python train.py --vocab_size=8192 --parallel_block=false --beta1=0.9 --lr_head=0.00594 --grad_clip=1.0 --seq_len=384 --train_tokens=641400000
MLP neurons of a small language model. Each row is named by its layer, matrix (gate and up: input weights) and neuron, and shows model dimensions 32-95. Each number is 128 + 32 x the weight over its row's rms, rounded and kept within 0 to 255. A neuron's up and down rows have the sign that makes its largest values positive.
After each neuron's rows, "fires in" lists the words (lower case) most often at its 100 highest values on Wikipedia text that the model never trained on.

L8.gate899 [147  78 111 166 114 112  99 105  79 193 134 107  78 139  73  99 125 133 114 183  79 175 137 144 108 102 138 130  78 133 115 130 144 168 164 103  92 132 162 114  99  50 111 165  88 167 125 213 190 135  95 138 153 140 146 167 120 106 136 143 124 157 117 151]
L8.up899 [ 83  96  85 168 224 120 160  92  74 112 137 151 136 135 129 157 130 124  84 164 157 168 149 163 120 114 110 142 109 131 101 149 129 191 154 139  96 139  76  99 108  97 123  84 143 136 107 146 162 159 108 135 164 155 131  77 189 130  95 108 210 111 135 170]
fires in: "not", "is", "never", "ll"

L6.gate250 [177 115 176  88 151 135 152 113 100 113 149 105  98 127 161  97 139 167 130 165 132 119 112 101 191 163 188 109  86 177 178  91 112 143 133 165  99 139  76 147 195 159 140 165 140  79  81 144 163 121 156 121 147 167 159 116 117 176 117 158 154 123 140 130]
L6.up250 [170 142 178 117 174 206 168 119  93 103 140  97  99 143 113 180 131 145 131  88 163 127 121 152 116 162 147  73 107  78 176 162 152 187 135 115  95 121 169 124 156 141 148 173  73 159 141 112 182 102  82 133 122 178 176 113 130 134 180 113 117 147 107 180]
fires in: "which", "the", "notes", "this", "area"

L3.gate22 [145 133 219  88  55  97 142 124  78 143 154 213 132 119 108 162 141  53 131 162 172 158 105  90 145 108  97 153 137  81 120 142 114 139 161 112  75 159  81 138 118 141 131  95 116 132 133 149 123 138 175 138  96 120 128 163  85 141 105 109 107 164 151 116]
L3.up22 [150 141 128 148  82 127 164 140 141 177 136 167 118  89 135 142  95  94 132 107  91 170 135 136 133 105  96 140 151  66 155 131 154 177 118 123 118 122 138 120  89 159  88 149 130 169 162 132 137  88 198 128  85  86 133 150 152 156 103 110 116  79 104 134]
fires in: "first", "third", "2nd", "1st", "second", "sixth"

L7.gate311 [161  91 156 106 147 118  62 160 156 154 167 150 117 118 158  98  73 126 126  78 113 158 106 127 152 146 158 129  40 106  65 142 128 165 130 108 128 149  89 146  75  91 188 110 135 146 144 207 197  67 184 158 110  63  72 129 163  90 162 177 129 105  99 152]
L7.up311 [135 131 118  83 118 115 168 125 110 126 172 104 121 129 158 112 191 162 133 115 108 151 118 100 146 129 120 175 136 160 148 129  93 117 131 117 151 155 148 117 146  36 129 119 137 114 117 124  79 135  95 121 136 136 110 119 132 126 112  90  66 153 169  85]
fires in: "was", "of", "as", "were", "is", "for"

L7.gate73 [122 135 151  82 133 114 129  97 103 101 184 168 132 142  83  97  74 131 125  61  90 140 109 101 147 141 157  96  81 138  77 102 109 112 116 111  88 138  91 151 114 128 106 180 137 153 120 145 121 143 143 164 139 128 153  96 137 149 144 101 159  51  43 135]
L7.up73 [114  91 125 127 145 125 121 152 211 150 108  98 120 120 128 187 143 136 129  90  76  90  91  50 105 120 121 134 176 162 149 173 171 133  94 131 149  76 123  70 129 145 127 159 160 136  93 182 162 150 106 138  63 134 123  96  66 205  80 196 117  78  95 168]
fires in: "years", "career", "title", "1895", "1886", "place"

L3.gate985 [151  98 125 125  76 139 121 170 156 188 117 111 189 176  88 134  99 161 115 136 110 119 112  67 176 144 143 117 139 167 125 105 134 132  67 172 103  80 178 162 157 169 131  84 142 146  34 201  80 107 107 168 125  90  75 160 132  83 109 179 158 121  65 157]
L3.up985 [161  98 121 101  91 136 100 136 104 196 134  94 165 162 122 168 110 105  59 147 143 122 145  66 113 137 133 148 137 126 145  74 107 152  81 166  93 105 150 193 140 140 170  71 145 130  34 168  74 104 104 151 119 101  81 156 116  97 144 154 172 140  78 153]
fires in: "president", "manager", "director", "editorial", "governor", "professor"

L8.gate307 [137 134 110 149 136 127 166 146 128 112 139 171 102 149 137 202 178  62 159 130 123 204  71 123 127 152 121 128 128 187 146 142 159 157 101 105 148  94 121 124 152 126  66 174 121 124 143  70 155 123 168 187 169 112 120 136 103 148 122 147 101  91 142 139]
L8.up307 [120 144 162 127 139 117 190 115 133 104 126  96 162 140  97 175 175 109  97 111 136 139 124 130  88 182 135  90 106 173 141  83 108  93 113 125 134 143 169  84 140 114  46 108  95 146 122  84  85 131 123 119 106 107 100 107  84  84 196 143 130  88  59  69]
fires in: "to", "war", "year", "eclipse", "extreme", "season"

L7.gate952 [142 166 100 189 132 162 212 134 108 123  59 129 133 154 170 179 125 129  83 147  71  78 136 112 171 117 172 102 110  89 104 135 131 115 114 155 125 124 140 133 115 128 142 158 128 106 100 146 128 147 118 122  81 121 150 186 142  83 129 127 112 140 129 151]
L7.up952 [ 95 199 141 124  95 107 156 152 136 165  97 124 119 144 114 118 142 127  97 150 175 126 119 119 216 103 109 124 125 126 115  97  96  87 155 138 131  98 146 131 142  73 124  52 127 134  88 112 156 109 109 108 173 161 115 160  97 129 162 107 145 134  56  43]
fires in: "i", "can", "could", "that", "you", "it"

L8.gate927 [ 88 103 179 115 142 182 125 105 109 238 106 125  85 165 126 169 100 113 138 148 106 216 104 102 110 101 117  91  99  96 141 163 149 191 148 133  98 129  69 152  98 112 128 164  82 135 132 156 149  56 185 136 125 135 104 129 124 141 143 151  89 145 145 152]
L8.up927 [ 66 169 167 153 104 147 119 118 144 129 183 124 166 129  81 113 116 172 141 182  83 165  77 141 134 171 145 109  85  36 152 148 103 142 205 114 117  74 119 123 162 151 138 168 168 156 143 109 170 140  82 161  86  50 102 168 124  93 106 150 111 191 111  88]
fires in: "that", "this", "each", "same", "which", "both"

L8.gate908 [154 148 126 148 167 153 153  88  85 147  82 118 111 108  90 149 154 183 116 140 143 102 151 162 186  51 154  85 113 120  94 122 122 100 117 130 135  80 160 150 130 136 136 167 159 170 134 152 155 120 145  75  77 114  74 110 174 122 117 190 118 145 121 123]
L8.up908 [154 104 129 144 119 176 151 119  60 102 112 166 109 110 106 158 160 134 115 139 157 105 130 106 119 142 152 105 151 131  96 172  78 108 130  98  49 137 126 145 144 143 134 162 137 154 111 184  46 117 111 179 106 164 142  99  83 123 141  94  82  96 170 107]
fires in: "is", "was", "for", "directed", "or"

L5.gate976 [132 135 121  84 120 139 140 166 181 163 116 125 136 159 166  90 106  54 139 144 125 136 110 133 135  99 100 127 133 152 105 124 139 158 127 109  98  84 136 135  96 180 169 149 148  63  91  85 151  84 134 124 157  73  92 151 151 126  74 138 180  78  91 138]
L5.up976 [158  87 125 116 140 124 168  96 146 105 124  77 107 116 156 135  80 136 108 120 147 102 125 130  83 108 147 146 138 143 134 181 102  89 122  90 166 138 105  71 109 126 109  90  94 135 118 129  43 128 116 111 103 148  72 182 184 144 144 140  62 136 126  91]
fires in: "career", "year", "record", "father", "time"